config.toml
n_layer = 11
d_model = 640
n_head = 15
n_kv_head = 15
head_dim = 64
d_mlp = 1728
vocab_size = 23769
activation = "swiglu"
norm = "rmsnorm"
norm_place = "pre"
norm_eps = 1e-05
positions = "learned+rope"
rope_base = 10000.0
rope_fraction = 1.0
qk_norm = false
attn_scale = 0.125
bias = "none"
tie_embeddings = false
parallel_block = false
init = "normal"
init_std_qkv = 0.0214
init_std_o = 0.00456
init_std_up = 0.0214
init_std_down = 0.00456
init_out_by_depth = true
optimizer = "adamw"
lr = 0.000747
lr_mult_up = 0.971
beta1 = 0.95
beta2 = 0.95
lr_head = 0.033
grad_clip = 1.0
warmup_steps = 259
schedule = "wsd"
decay_fraction = 1.0
decay_shape = "pow"
final_lr_fraction = 0.02
batch_tokens = 131072
seq_len = 512
doc_mask = true
train_tokens = 630100000
steps = 4808
dataset = "wikipedia_en"
MLP neurons of a small language model. Each row is named by its layer, matrix (gate and up: input weights) and neuron, and shows model dimensions 48-239. Each number is 128 + 32 x the weight over its row's rms, rounded and kept within 0 to 255. Numbers have three digits each. A neuron's up and down rows have the sign that makes its largest values positive.
After each neuron's rows, "fires after" lists the tokens most often just before its 100 highest values on Wikipedia text that the model never trained on. A number after a token or word is its count.

L6.gate416:116128146172130159160150111094104161087126191178164144091110119146130159105140085099126121165075125108132130177114146083086095164112123118193120126103148114158161162152140086210074096126075116109170133110099126098139107141104125079132098131157161168107073118128163159076152194096104106128119044155145092131146069113117095097153141191131174121117105137132174048116108150133188114126153119162107135075175126151117129146165147200101144127122084132138066115078100113184134157123093102105080135135138115118090124187138079132125155177079070153124163113092110079105144166111110187145
L6.up416:103135070186141160145112143129167130161070099116148139156096149117138178129081209132100119185134113174107154128123099139108180041164118122143116113122151150089131109152143167165128146129115125158088112081107145155094126105137138166078157156134153126084072138127104092129138135139090150141094072123166139185057152151132129171190126095101131159181088134143155120101091142109168151132120125205170137149116129170115106137075126132152083105118124131101143119171132063085136170122077089147067159178089136136168111110103102171122110090163180097120113159115135178113069123146130145096
fires after: "\n" 52, "\n\n" 16

L2.gate465:114159143112124111110117122141126121117089050082122168153128081195167086132117129102123133125107168042161101079125078123121104071160103076103169107124122098186112102156111020140140128171112084074097105143136144120145150138110138099096173139119128106095161159095097112133156131061110111155205106095106145159084119082145142119096137138159170149155150127123098124107101114160085138141133155136113114147174125139195122143103119077130136165156112138204152090112137118095077141155162137123111147091186102112068170078141099133105106158182160107141127162179151138162147122107127185165
L2.up465:151128115103103125164118146110190092145118120114128122103137139098151151112137104145111127130122166193103151116136116181087143114100149132093104131161125102097125157082121120142153200148113191173135194144106134152117172147166047152166140143112101125135193103180080152096114124153120189143104106136175131173114159106080117119169111095129116100191116124110089117115107122140150077131080083146116126168122131092092166093119072105134114223096113120133130152116157088160124139134128049099179150146101155153097186154188160126147119156117136157160114103158156153102093150172141122089
fires after: " | " 39, "," 23, " |  |  | " 17

L7.gate1586:188161095123101110145108185072167164080103090133106085134150113103173165089116159143093117100092177099147143176164174141161129131121169085147142144204127082113095144050125116149096100141094104121140183123132162166120164042128107115137126179123214102131090143169155103130091142123116122086147169075133136143108136128145119108098131102077092168109138131118130181125129128142080139163160115131090128122087160060077195096114092148094124171085139165137175140145141087153112133130106124153129144094160136137116108151135206088101103148195110064115104147110118099155151144154083104116
L7.up1586:094105125111130145136156155157150165119136121102135111123189110080159118114122124094080146144118186090065220065111121076130113118193104057119123163072133103136090155088150150045071104123097094142129174101117104126119126139153113132109110160114150076150150095074151097123051108092143109062144225156137108114123093143054098152085095111115142154140113131153187103178097151171151135154115124125094129075058152112128134115123132117095196189108129193143203105117166096135106140116097119131105118052099124146147141109045172178111120117185081154081112138123168136147131136097188124120
fires after: " | " 68

L2.gate475:103130129114144129098176134123159216115138129098160145163093092127158117188111144132131211097143123184159109133144161120093158165128150114172077126210123098125166090055108090176146111127122189199148108144109164180080041129132133082149095078151143095201140117126101136067144104149165215107138116156146157148128098180091104070110115131190092123058163097168093151111113122145166150073123151144166174100086101094101135164138202185148164058181109154169171108134094107129097066150123145150140132111131072162119089117128102143111189156185127111130136110097100134137163115097136080094
L2.up475:107169153148117125109056152128150115140147143125140115150104090197140077098114109118143131079150106086132140118106174098106082151131062128090129129125061109179163152071079133139111159126117094137166119085150191066125122065131116128152102169107106128091184146052154141162102124130086124151134111141165157107104137123192156193143199129129155068140097061143190155103160138127134120135126106104117163121107102151195149120134206205125155146148133150124129149082159143097145171186151112163099166146061115116142118143131089196107027075141150121135099116130115074150166101084183154123
fires after: "," 45, "6" 6, "0" 5, "7" 4

L2.gate1389:115191123134079066144155138153146098144129154151107147097120157129119086146193111106084145137139202140103106190129140094117137167167113136141079126167157134162123130109149123126060132116136042177064102074157161182127088107142166165180157207120087092179107156073084082113104104185057100132128106091117108141131074125133185136120128126152095049144149194173141131121116104068129112122118139153158118126094084110113182159113127139134113173140071086134125073144107124113045084118181121131084101165114167119113174082133084108132155126087148094151192194174113155088160158136080093041
L2.up1389:143136125140074111086103112163163123137104137083092089095115142154136118096052201153091127103183097181069133152148113130119160155093149198148107112103123134173105189106126114164140118134088171162105109134103133130115136147106068140141128118134093181095174111115150172057082103094071117131130099160117091145093098131116134084177085087238143148145109149157069070123196098140175168098101095117126126116115164166114124155104108082107139132104122116125101165155078165124133152125117177072034152158160126120058113163156164126074093121163175103087124066125167185199085152141190130049
fires after: "1" 57, "2" 9

L2.gate1056:138137119135052107147157065182159172136178161083114158109148094157103127129191139111128085142131133126156072160126107111129108133147140089099148089134160027155125183148180064125149154194131073148143081103094120120120154144187140039157134075131123150146080169161141106049158097113090133121144138043135122142148101152115176107132104111200102146167176103107161101142111126127098109061145094127146132156084144150158180146106120146135122119191116140139092088184103103115096168075113095142100100141120135076107142135086060081150108146072117144123117175120114135094167157105131138110
L2.up1056:105103133018090170208100097145118108135154083049160187112171118130138139113165077133147133161140188157167128109135124128179125094150132077116156109173154126111140165179135122103132130155135122141119077138144154123122172203175105124100150147097107118118091133124167121086137114189101088116135091108146121074167104105166158138144109124142179115151102100107142128163118105151160080088197101127121139153114117166092115185140097085126129132082105159079082115125127118103144156143093135191124129098148160117115197134134098184131159141103121104062084114142137114081134219127145151119
fires after: "1" 56, "2" 9

L2.gate1608:117135159127104118053175165153084125109156113091098156095194112125149115127105146114111113086140108092121087213087184150121160109189090131164168112078173163119143136101163161077143132178092139111067162153130139174135123161152120114172186133132116142161162077154053145104177119065098155139129135084116150128119187097224179093106136130117156130079134112097087145159143169150148085167150103180130080111106161160138169201103101118137116155149156081194120097142088145082131184093101171139080135129120111127117140124112071139103167174122089189112142177070082157097152126141147133139
L2.up1608:104101194151124158139159156166143068134162119147095137113137151124170085167092200154170081139069104096090126169137149107126139194108125128144098137074112095092153155117139104106148143156097085122165065099136118083168105139164131149130151131148109158101107102150098094159062143103117107117166103116170102172127162197109174136099106128126091103149124096089124167110102129148185180128152131150136110125094092147090162150146076141143158109091117103166135148091120111107123123103138177117131144137163128136087155095192097115179163181112191157132098056095098104162091110108082140158
fires after: "." 29, "–" 17, ":" 4

L7.gate373:135120155123134137104156161146090136160122073136115096085127099088109138163119136104094127106093105140099165141114132155135157159124139126141146099124164141115145129105213171070180111159117166134172127100158149135096152088170079160159134124136117093119144101083118102176121091139123148076077094049128147104158139149142125126103163062143103146188148152140075152137075074137154076137124146091102073111148155103102122196163121098139124102113107113138138171128149168075165154124131117112099169105174199144127137147135187100155166128090149130157164135140085175166120126126152107137
L7.up373:073083127115166121104202117088097160089085133104078084139128128087125084132173130118133129114106094138135110120142165168099161135103089106151137110084092171075134131080114088073123142196122082105143157116154152138123096125129205068160138129111111127105071119117170120139132140165098116158149109095118108095151104148116116147160137152180078081105087086180127139151116118145123122148091138162133128142144126107150172089101186160120180169066172128117120147152079058119087134145126178103099118124057118115122160063110135090036108096175181178151129149105157189055094157085077152145
fires after: " | " 40, "; " 8, "| Loss | " 5, "a | " 4, "od" 4

L7.gate863:134153097096114118088130160120099132156152180093144088118091158143173053164130105159111104154121133168090198138073143135139111159126116087139178096074188129117130152095101137139093147107118140089089115115095183123102141083123116098141103129165165137111156189138104147140077168147165093199035147102166123090129148113119114152144198090181075159148141082124090119161191105109105109174100106151148088131129179105104111128120183134081165119134142168137124086119151134132153063125092124102126085104169128110110166153179106178066084165098162173122179144098124162096101109171139120137
L7.up863:189184107096117108134092137183116177135135149109146120140120168174121106146089134151071127077102126170098153101113144118110095193119121150120132118109140072122117098159101179127139129098090147103094130054127181074153089117118130103157139151153126165173146106164155091129086102119177163186110139170139150143143163091084105094128059195105113139122134103173141046177076154165103063110078117163111151097174083089184145113125119115109123143135149072095109031128089164074114104122080196166095177048102139125145037077134118133108217053145129204162177120173181131099120158121149121118
fires after: " | " 30, "–" 9, "| Party" 8, ", " 5

L7.gate56:154142095112135149094100140128110145191169135183149097175196136160079119165103167119097093097113169100118106143165188191081132116114175084079110114182191051112139131112133129156106148130097146122116122099080145140103127156040140119118118150181169098165132162131131066097065120129145125135122130105055126122104121084110169133159114108122088154124142182145092117135152141173052105070110133161103086097197117078112128131129114147112095158104147154182162106185144125103127093124112161052107108158137123122133133119124156086117183100133109139092140140089126167140087134118153153033
L7.up56:126158130154158119155045124109106163131124130114130122112123085147225155094135059130098123164143081136135133177138142125161127151114114117135121193148088127106121102103108152131084119116127132136102094152082118111131183087136151104153155150104170144113121120138149097071092185157183091134116126110073158144139160021152123143100083143112114160083137133104066086211156088136103135122120111152150113126118093132143128143153132144119154125103153107122126129132144113136050201183155104164078153139123110163148119152166102105125142107172104097132132130120072174082143115116123109141
fires after: " | " 50, " " 4, "." 4

L2.gate272:143118134127147100104156167074127040153089130095174107117128066158116164155122128107129124097071091148147112102055121177168134128141075135113166118141187139168097148057164123113097163126160118106130111173154161152132183152097114158135107088157121127098123165097113078148136152131092067172157142128139154108129070102168144088057135158108125169117135077092144139126153114157145085096101093119108076108156065164139180182109091154163125104120129157167082126086167098064154122115088186192109135147146163175105119136222134164114188155085115079131176090104126100113149110197170150205
L2.up272:054119125106075108155062121108133132087139105132123139112128134168096142151156147104139113129142124117112169069128097079180136107159122109123195050130097147136121126222102169175185094157095143174149121112105085099105145149107139130149187082132069157096110095117057120120120124170107169111158121090148092093147144091129134150132160129186160110116122139173145132051106140133181174170209121163134189104164163094120161058131124099073153151116131078164140120142153144195081124119124151152213155137087087087191095068123079099148084147154113108142161144120089116149130070144131120131
fires after: "2" 49, "1" 16

L7.gate947:133110159095110072105168091154205101134122122082101138063093190135144124076121169101072147100189103146139141145101117135128145068102099107109136091093076109141120181163146179156120165134109119153189124167153091159193169116156106032171186175097136092199121153149061166085098118144099089088106181126125099079136139115137169102039116108118134153131115108105187156152113139148125135140145138082095150164171135152115156047111171111065132132129106104083055121142079173094131120193115108147130152078118140134122131137130116080023115130105168064092143080137130089063124117131085153114
L7.up947:161155149183139044158088118140156133174151109090185095101178098095114171169057134115121071112118113141166112119136135109149107090098154174123166126140152170148189208140104151165102175149169156117184196195115154148113091130067143138129133118174153172148157143119124071159130103148161095140146065112135139116103142106109095123148114091133131108127180145184158132117152135230093141116109102103094143093089086083183097112180123122155154145109119153117088096157125146172135096106115171111105118119090106146169159098150128123158124138140095167167153099157136097150088151167132195077
fires after: "| " 32, "- " 10, " In " 6, " (" 6

L2.gate1650:107083096137105094152106173112094087117135099135111086173089155105082118133187083170134173082105152128155155120081073128104139175164161157147122155132122128127101150086101116134183101109099096212128118132135066101110097121127149084127077099133114120148162125114158082112100087153152089107121175126074165100102076193124195131125187135077126094081152112131157198129116134171126122160092178135104113176116132102095131068099191130078147128149089110106116144130059187121161156103124099123150120183127155170057189135104096075085093084149140083124173152147092131131184118150062122134
L2.up1650:114152162134141079115189147124106061098140090079099198193136147127102132175145168107075177129116085082122112145160103119093162117149144121130145123136136176100180091198131077183160199100118112146101150152173137156127180148147156100176154147115137154150139042151130062095157098202138135120116184122162192123092134087098179131102086139172146079121079156124118092137135138188134081152122148149147168131146093095176137097127101092053200148155117139146148138142132128163145121189102117084104100133120132089149124045079121153143093140176088089137113117164109088136159176118177118114
fires after: " | " 30, "1" 10, " " 7, "–" 5, " $" 4

L6.gate767:212193175094079068153098142194085108131130141134138120143101185162202127135038091179101116166172124128112097072092128150157145111201173126149108122152151109121138111168106144092146094154085157120190132127118109159128183019114121145138103117088161156138081131149103140182059134050074109144112108076107137149166187156149135121111184104141157210122174153182116160151117125147137115157149116053154106154164099132135084117074109142186161109179163123139086099110130146166151142109162142071077121152123165106135115126100067114108140181104100106152153121076110143170056141099114106164
L6.up767:103156128155097117139154146187170138115159125107146127176132077175092123141158191126124114117127130187083072101119114161171109143136131137174117134122138163138089092205146109069179201180166123091166131058103052115118130152074117089134157129101145155132072100126061089151124141117109108141218164175113099143164171153115092136155152151160155204119135092153084132151166139165109139095138100110113140157116138086131168120107136168087106113108219129121115131156175139091107109079134147115163123115130137141114093086139123116094140114110063158053170082123116155106192092076106139114
fires after: " | " 35, "; " 13, "r" 4, "in" 4

L6.gate305:112141137110125138136118202100103141168162141078093135142136122105124168151111166095139089144089087134116144046170116151055064137166143123175167118168192146104187166206128169123120153167165160121137140105084041137115096110123068101169126177135184140168148167101131095113123089145148134152108097194136100086154135144143071099091084092164144166117106158135125141078106134136144144144106121170195120159122107102146117127135122125116107108175123133158120122226140103119096073181162125110136087137119149127121128114138126158092081116158126118119142039158131145104166165116125073156
L6.up305:091115128089178123185123108156120143185092107141123088123149158067086169135103172122214166191106134118136141139169147081140064168110078091088146113098127108100126137114098131180084093131126101202166146123159167128159128181142106154125190166102148143132173125125111203199083169101049080118103093152153129116129092168148124152122123112097107105130108084116122160117091151114196151122135112155115089165115066133164191069084158143088154144179081188148161097171084137124116137140096112153108098142097122130151144139108142134142090108171147149119154155043099108132117187042031142149
fires after: " Suz" 23, ", S" 8, "uz" 8, "ats" 7, "- Y" 5, "- A" 4

L2.gate1675:117121107112115095148102121109136120139150162171090117137159107136188158143074149152044119119142144115159174126146122093138105145129106093142105090086109173185141145167167083076118175099118046173086169151118105128112179153150135118076171118101132181084102070119119113095087113112095139089096180132138133121197122144094057127114101095094125121119118179133128131130069131160130133136120103160159159124101094136145139132163078118134128152071159087104158180117132207091198147166117052123104063124143097144105155122112160154123124130078129123132125138149223137137151135127134156105
L2.up1675:123178189137126149091115114097140130137150146158144148131094150154163110109150138080122086111140090187168131127140110164130137038123127202128129121164102133110142107118117103101114165103145160096213126107115074182165125105139122170149101110139107104112151158150124135179186086133172122172148134138100073091080149131115094151075124093150086155091101100141103070105169119096145130122167175077074106132167136172146099164073165140151126114108075136122125122147147066112125134135124107153073099101121108161054140112109062105126147142037190122031145154079145163110127082147134142132
fires after: "," 24, "." 23, " | " 8, "63" 5

L6.gate257:106140026118113191117096061145115115115124139154126081130103126111110174107163063092132168056095109149113089176108080035104123112144104105146141152180123137155142095127112144141118126141111093120119098160092176066115105138142122118128111137064165128072089146191154137082116112126146104155106125130118192140147101145092113141161091141071091134168114118137172132075134099139142130112081150158143128139144131171162077150148125168108120134130131105091121161184099125116163114145108107175110109097107146132095125092144088103092090116145157133126116099109101163142161126137114166067
L6.up257:128108118188150104132143158139091119097115093174093128133163072209129140180204164161167124121073152152129081186089160154110165158192058108109166072163105148100120152112148105092101201120148095198120096121107140111130040174134122151150134131132103160165085163160134128138084139143115109125125181138166113119116141074070116141137095139107151089113152125171126110140143138117157124049081119169100170166155141139123180097127099129145154168184172090141167034175121103071122141110152083122069127145129177156145120107099074129161162146136090159106139117137121170147147140198068082168
fires after: " | " 38, "\n\n" 12, "." 4

L6.gate1452:114147062154087130176128108104161099173107094116120072131131099190131167125115089180092123152132114134153150135092084142122130155191199176090160124145097148144123156075125122124135154151141120174091208164153140102075073132126172112123154095114167123122052133139213141088105063144102130122079133149051143140141151120084115176137149125093171159116102202129137153151105104098175081127112160234158097122111148124147167185158162091157125123144112095180098116118134098184183085107203118146133103116145132156162086161129163163112146111143134105147154167146114173072075122137174100148
L6.up1452:109065099113125109079150065141155126094099108186163130115142151123105114199119127160139166151141177162089085161048138080143119086063120096115048175144191087125125134162156133140149125143097077139188093176091131135166102101132121152143112158093157126091081117144182166148137170143132111104138106113057121148162208133152161111120146090100091118163154176133110103074102180137151120096134124070147185138119130126124150147142111138140104154051076131153133123126111093102136120138119138114105153124114118146137094179158050104110149048114133077096120176155124096105178107141148150138
fires after: "\n\n" 27, " H" 12, " | H" 12, "af" 5

L6.gate702:089183146182129158154077064091153159138074149105151118113137138065101204170155174094126142162108117171105165105140159113063123128115122131148135129089064100120109092111159144094138139199142110170151154129108172125135110152095164097118102120115128116085122131144202145122167161137118119066162124128161118135136123056128111161134136163101159054174071143172051063019086150148191132097177102094078099109121106105097139128092078171142074125114136170120121113110100107087197142106115118147116106150135133164094097119097152147075112134112144111154169134159168107080177185221119102126
L6.up702:114116157121142070149079125145116157141143131149105164072123077082178129183167119192155142136177170148114148146126112148191119124113127176152074171157152132167142121112124107157178138095114113158156071099112082134166104131111167135091101122194135153151105127124119180112077144138190147117160146090113184056109163171150109134138139148157206139113171099148162121167094084151170135187128099142148146118097180125110140174180165208104197113155151120175147120140136127176143120163171078093160165134184153146146145103105082144148132145093101059204153128177154185169123109077114150120
fires after: "1" 43, "2" 7

L6.gate1432:122098082108137163082155151118125130069111117083158136109136177141098086158152133108143126131140205158107135127095122160145140134176059131081053151144162167131146118078094130087135201122120055135042100192164181114124110108090098161145121097131183109172135126125067084157158178121130105130137168144097144128124112110098074106142177080158124166097146163154117099127149127130133112137099094112118134173117103106180144088176117151083175163112090100141114103185125133118128074096167133194113149126127170128141130144087140148070159125116105089112140117159114135138138124145140155071
L6.up1432:087151141154133097137135069148138130114108134175092146134162071184134135184198098124145096114178170150115138109119123111085166155124081103137131058154097109093179170150123095080150170152127083094163083162180152152177125084084127132143178142145156124121140086099205141152147085163185189104126140153149096147166181106104192147176111183162105139127159049136178129167156148167129146103160099123166111133135122092131095128099058115106151178076109103136123127115133158136153107070107099107139144088142087155109133135144101141127170081094130108119060180129103121106158150180157168124
fires after: " | " 38, ") | " 7, " " 7

L2.gate278:084186139137183136166197146141147142109088128150124124110140154150106102177130149179148155102040133088162143124122098159143137081147154107084142090106113133057164083129144177092188183134176129084095107117146135099133052116116148143153069144148151128118122161140107164133032127143132149160083117178095118033089108096079165141167096172106167167130089122125181130142122116111091100119110069162112171181063092092094171146132140137167134124136079156154157127115163137133178146116075155155112137113117081165143165115169162088090185098116148106126126139176095134043106101131115099127
L2.up278:074054195115130184116100149143110128151184142097145128146145160148107109121137127199098140184124131125072156176147096134205116129089074137149125221115115209144081115133116097063063091132098145143097129187120098118088146118088126126168136108093126093124208105142120076148136127118165129108149114125069142134102159093126191185077150164114094151142066159102071146100131156089171191171085136150128188031173092124187168117147103083100096205103115105183115130109087123155148160157110160131133097097150073143139153104058135123138139197126096175057125129136132156114133064155128123116
fires after: "2" 51, "1" 20, "." 4

L2.gate564:146119110166119105120143071134066120123135154183067116177121150131134128134175118142117168169150179109156125113104155105152099092142116121102091149099171188145133181113100116038164151102139109156106159153108136118078085166105152153136106099130134141171073155082119094125117150146121148113088103145196124125116133175203171093145172133133163141113140169138156135115138148126176036109177160142120125125144158100109082090185104138109179166109096154108115167127112066171195123145152103167096151196109103125156162152120049155112162131104097172170111154130128090085133093136147138146
L2.up564:066073101093115151082119113138116111145137147149135092115139145096124133128124136150118071121141152136197129104143118102091082123130125130064155142122149102095106142030172116178137168109158123095116183157117139127104168128157147103077161144108147116141146133105077160092135083128111140123142126133143135180103139182077111091172152130120177109149187156130140155157150088093110072127101139081088177134148106120148132101145114126106144207108105210115091169148153056134189090164158119146140176144173084150122158131123110178095147140186150189144136103149105109123135162164142159081
fires after: "\n\n" 26, "." 21, "\n" 6, "\"." 4

L6.gate349:101156096098116119163115115121122189182125159090192163134150168172118171100120127103104118113158091129127112087187111106113139136163133125085096170162107130130156047102120120121142118103137158104174151201162113103164150095079098134117152175085084158150102168157134100165150104089142119157135169107106160115120139136160143165179116116125115102155096158121159090062070111131185078078189147125107170151165095100116189134082115133109132033193129105145106103117153180128094138114100208134130162079137131160180181129071137133080146112090103082129118167121150098127135165138128082116
L6.up349:111090055165134115149148117101154170095149113087104099205106184117158185145132077153105095148151104123076109123051150117110089131120098130135131106030097140099105087172137109167127099135112131154118079071146146084136106159141112139159085079098155164096131127140087138085146111104130069082120131100139083178137148126255174106162101063102139138112155135106150102118102170147055160127113061062070149141112143114108081128096121066136123134159138131164105170102148141152146103165088191158147109113143114150166158117104097093142109160161115176067118119171142099084072104096120089163
fires after: "0" 50, "1" 18, "2" 7

L6.gate1725:083066220100191081131153130098127098149181094141105164141082139155115167161098163161133144143127161118105150106156137117119105130094145127059165112141124080154165158169109122123154096103123175130123118166181146075122137139133152108159113108093115196133088156109088107130133128157095131092079178095106149126118180163131143154204115112100104124158136076152098135119131153066113108076110138108162095140185097129141179128185155155132104127127117143178130105153129126138174081103088130108160160125043138097124149076191107134144150130148119100138144195171132090075073091122110155169
L6.up1725:122137122180087181139081134162128129111103126161096194073155138158135122155119136114120185087139075180108103152128068126110166070106107149091191096147172101154167047158100181177137131135195125109115126123057133133133085183141095143136121096150100125188098151096074101152095125115188180111190200149094094101096132104152068133136128143147077140193125168063140112157129089119064103095160114068091127106083139159149126122107140112114116156108188134085135123139081102108159089122138123144091171142090143141165150104109118111107141162139124138066118112117146092089150157143149177155
fires after: "2" 19, "1" 14, "," 10, " |" 9, ":" 6

L2.gate852:172181074121117078131144159154096095110143089130188142133190164104079137169118122183087074175173083059122120158126158162146117113058133132158142064122166111120133103116130097119113191113168155164097167138110098112098178095104119143120126105120124137111094055129135153157089130144128130148138146166162097147172125083101159152200134121130195112139139146085177154198102181117111147157077102160106147114118127157076112110151086082113149160140138159098175122128128130121153110115094181161194169093121093162158148195078150132102158132081118107156128116082145103110125140161057145102
L2.up852:156108112136169124081113169105147171106181123062120120130111126159075147111163114095116158107132135137159127121127106058120176188104097088128129081141101162147153151151185168145132138152093120102072181060154137123128126097150153085132153152132092126066078151186164084136159135093131136125108148188175188150156188106139085132092141144155108156143136129135108099126102138097136151123170090071171073123143106107144130158122138131126130126124153106123103105098183183075133126133158140123114135120187070125100028129083184146119095160136155080126116133154157106087140153086074128128
fires after: " | " 56, " yards" 4, ": " 4, " | +" 4

L2.gate42:166178149150087135133198124135116164206162091136069144205136151081074153126128156169114093103125113092157138071134082131159089142082146102145184122088092054141122125079064142151106135156131099092180140124106152125159138100171152186082142171160131145032173119152148160151119094173176112134081159110112108104127145137140170106137112092104175145209157068188141130140085169106107123124110134069102110109132106125150148117102112097153148148094158164172117082160124074078141146139129191122135169088147062144092190154102113085151195150094128078148122116131080100082132176130065138137
L2.up42:108097139100107151185136129095091144100174149121135106102092124156135111134162142103152172112157128136102113160088085121136111128114131056126148145162092120161189110139132106124152129088059182095140158120143159153121153148173102111165065077072123130147129114095130184174130090172153148096131159086178109189127104090058125187138118122077090094136124191106202107085149102151146166153124164119187097157091097179170153146141125127057139108116166154167169135039210158168128134118141142059076145155165147170129100096122154134150096100133115099144130121123117137178128164092137157129
fires after: "." 72, "5" 4, " | ." 4

L2.gate1185:155163191120160117130091138183139125094105122115096083131138072183088119158109094128156153121087093141128129094157127089133135126156151120073115108130124128127129091085099170150049153149134093148190130094077139096138123133142146117119110119173111150108070147180148101166083125151168100133079128082141185157167092149138105186148159141073138082125184146158144147158139110139134141127132100100125091119093121115156146162087136126140154156160073146156108091133107130102105103146081140151125173134121122115134134109132196100138208165133123151148156111147065125086180127149081141089
L2.up1185:112088118123079107186106121129120145113151154141090106141128096159102119171148100147134090133089146068145093092168136158076116130114164103162179079166157130195153180154063079146162106136135103152122126155135120144111186134093127132069101234151185122104134159150128115175133107068119115120127071115124055106162158154111138133126081101155126091120119110089164089151088100133080156113118131104085074140139075110172090128118129126160122129127149071124133122087107132160107142100169130093106150159113097157053069130154166084167103131111107141125171165174109177130139106173128115167
fires after: "′" 14, "1" 13, "2" 13, "," 8, ":" 6, "." 6

L6.gate775:127070176102151149187149166098159097114081151178158111115172116068144142080125157133104104165066127061142103181155184102143159136127194175135112157158129111098207101108082095138082124081117153113119181103118103122090150062073143130123165164076128074131080156110109116087133108080165146100102196194140141104125123072118132062101141149091135138093141091165175137091114144157175146129090087103104126130137136108108149147128143145148134127132087164174072161108092174125131082087126091087192134083082049152132122204145150060149103104164168143127158176120090070150148165099138099124
L6.up775:095117123120128169130143168119075102111158124161086202132160158139113128146111079101141140141108101147157128151129144158083148148118092106156158114148151160167129134155106200200178165118178163139088157112151187155142149138120116087116139092109140124107130187152126073082105094111126178087154159071141162118148160196182088140168118106146104127144111146147124113182128079110145077088112168104165066122107162128103140108100116137155162150130125127135168149111039116118128178106153171086127138179081149150164078136131105128107110143165160115139170079128143136116130130114137133161
fires after: "." 39, " S" 7, " W" 6, " | " 6, " B" 4

L2.gate1053:092164168192124201174078120152114197153199114110119172101123135109148152140114216129081081049117102182117068168121146119114101114103145114091138103138092038139068100148104172099135105147179128144115086107139117151179056145104150081111079105137128104089107126131187160083153145095078118112112151115118104139090135123093161153155164131207113177116097114175103119162102110126158135169172137141125115152098106135166147149142167114166145159121129135127133123104083157105142116139133139133128107149106100212126087141136100138130158146145085148090103088110099090131071131130000090147
L2.up1053:189126084107142141129165135092146103108157128162164065077146080124080117040133134097148099181130153130112152176175106142127124112125178073152160082127143118110115128142085082140051185121146132216128065110104156073125120152113105109075105124136217139102074157136125146141135120088144123153120181113143152129126145147135112140091104115115001137094127114128167081084167131164132099090091090009164111126091137181116116127180162157159131124112209153171126084140089086099120110179114139138132140125102109153114140089151125174144186107146153162150115089122094127112076099131164137135
fires after: "." 49, "," 13, "0" 9

L7.gate194:149068108124088079116185100135166082126190152138059103092124139140127132085092118149168147151102122104063168174143168179139104113152144096129104106196095147118119100094134154136173211185099084126179125127170156071143166093094148121149143134135118090144148144092105143102099144163115134129071118125150173115134130104151156149114167139132144069135159121168149139133057111160107128144177128185136197099171131114203152176062129136129159106144171098076192117162082155106088132169105215086131145124176123113183083107088158144123101155123147118138182107132102083155121114124130147092
L7.up194:113142153121115154171150146113125134117167100112050178083120154163139138125137138079131131109138139163174141082107141123087140116084128099106148106133090145176057130143123114146156169090129131143155087137119155100147182130088136123152169109103121125151138158184182150102133117153072190158181116104156100084158155113109133094164165143114160128162129117138112105184134129136125102158129113093124124087083139089114112178128098174173140046126076153157144148080179116097106093145153137100106099154151124075153149076063147132056097195144122168102085165106150156114096118107171109166
fires after: "1" 56, "2" 15

L2.gate1488:146149191146105119102108157119069182139158109086146121134122077073105129129078159200126100094106166103132065094193157138118112171131153134179157136132164107135166081125126134133122120169080134096162127146103173108187152086098115099154099096146116059100171192183146189098129132083069138133140212155102144103140185164137163139107134159122127130086166129127091128108120137156136182183115140119137108111154134089145080095135138111190086103088138140197111130052115166074168105110088170118121116145184073133168128144110109198117179182134133159140133166155169119167156108119114158165
L2.up1488:163155160090126145135130146095130138104150134118148091162149131116125108080103168124151149099148193153134151101085174105141179102099156134149157097104160129198172131108069144140128155109151142079046181108175165124143099129084140036161128125176124103139078098146114103147138135098132184081132141128174117123141133202086169115113113091098091137106150085165118118143128108175126107077063077111139126091077123132124113194103166106088115156159191061194160148153113126116129084131131085172115158114084134127071110145103065129139129175124115104173125168089146160081134128176180147085
fires after: "." 32, ":" 30, "," 21

L2.gate1555:101081159119114159119106145140110197183094114148123198127132174095098118170115188137141060135086134098142102085152147085160115104090135099103183209147121115003130134087164193140193135153110121112158114089099082047127179169109146191110136137185126095135140125143154085169154086059159124157125151136150104123169127147157185166103071117165135097134138129127140120104110124124099129077164171167151161146128069134090120195152126175109080110139131097185137125119057088143125051131189127111135111150103136173075139119151165177127111132094138125097175106108076123192125174095116114138
L2.up1555:160118061096194043108107097098073181178095130218152122141075080110184130177088128165158162087142098144164138145097179073162122161128119128139109140122134117150164108113097110156066075121146144103101070171092101109136118121126136144087097169098087150138114110161183095150155190105169103101148127143132125135155071111140154155059139111068164128121134101123112174148126015143131146125161144072121108129122134139118060174119136164103146120142108138132103139089118151096087127187135100058108130090147084150141123139119150161164154125091123105134173073170108148178107128192143144116
fires after: ":" 60, "–" 13, "." 9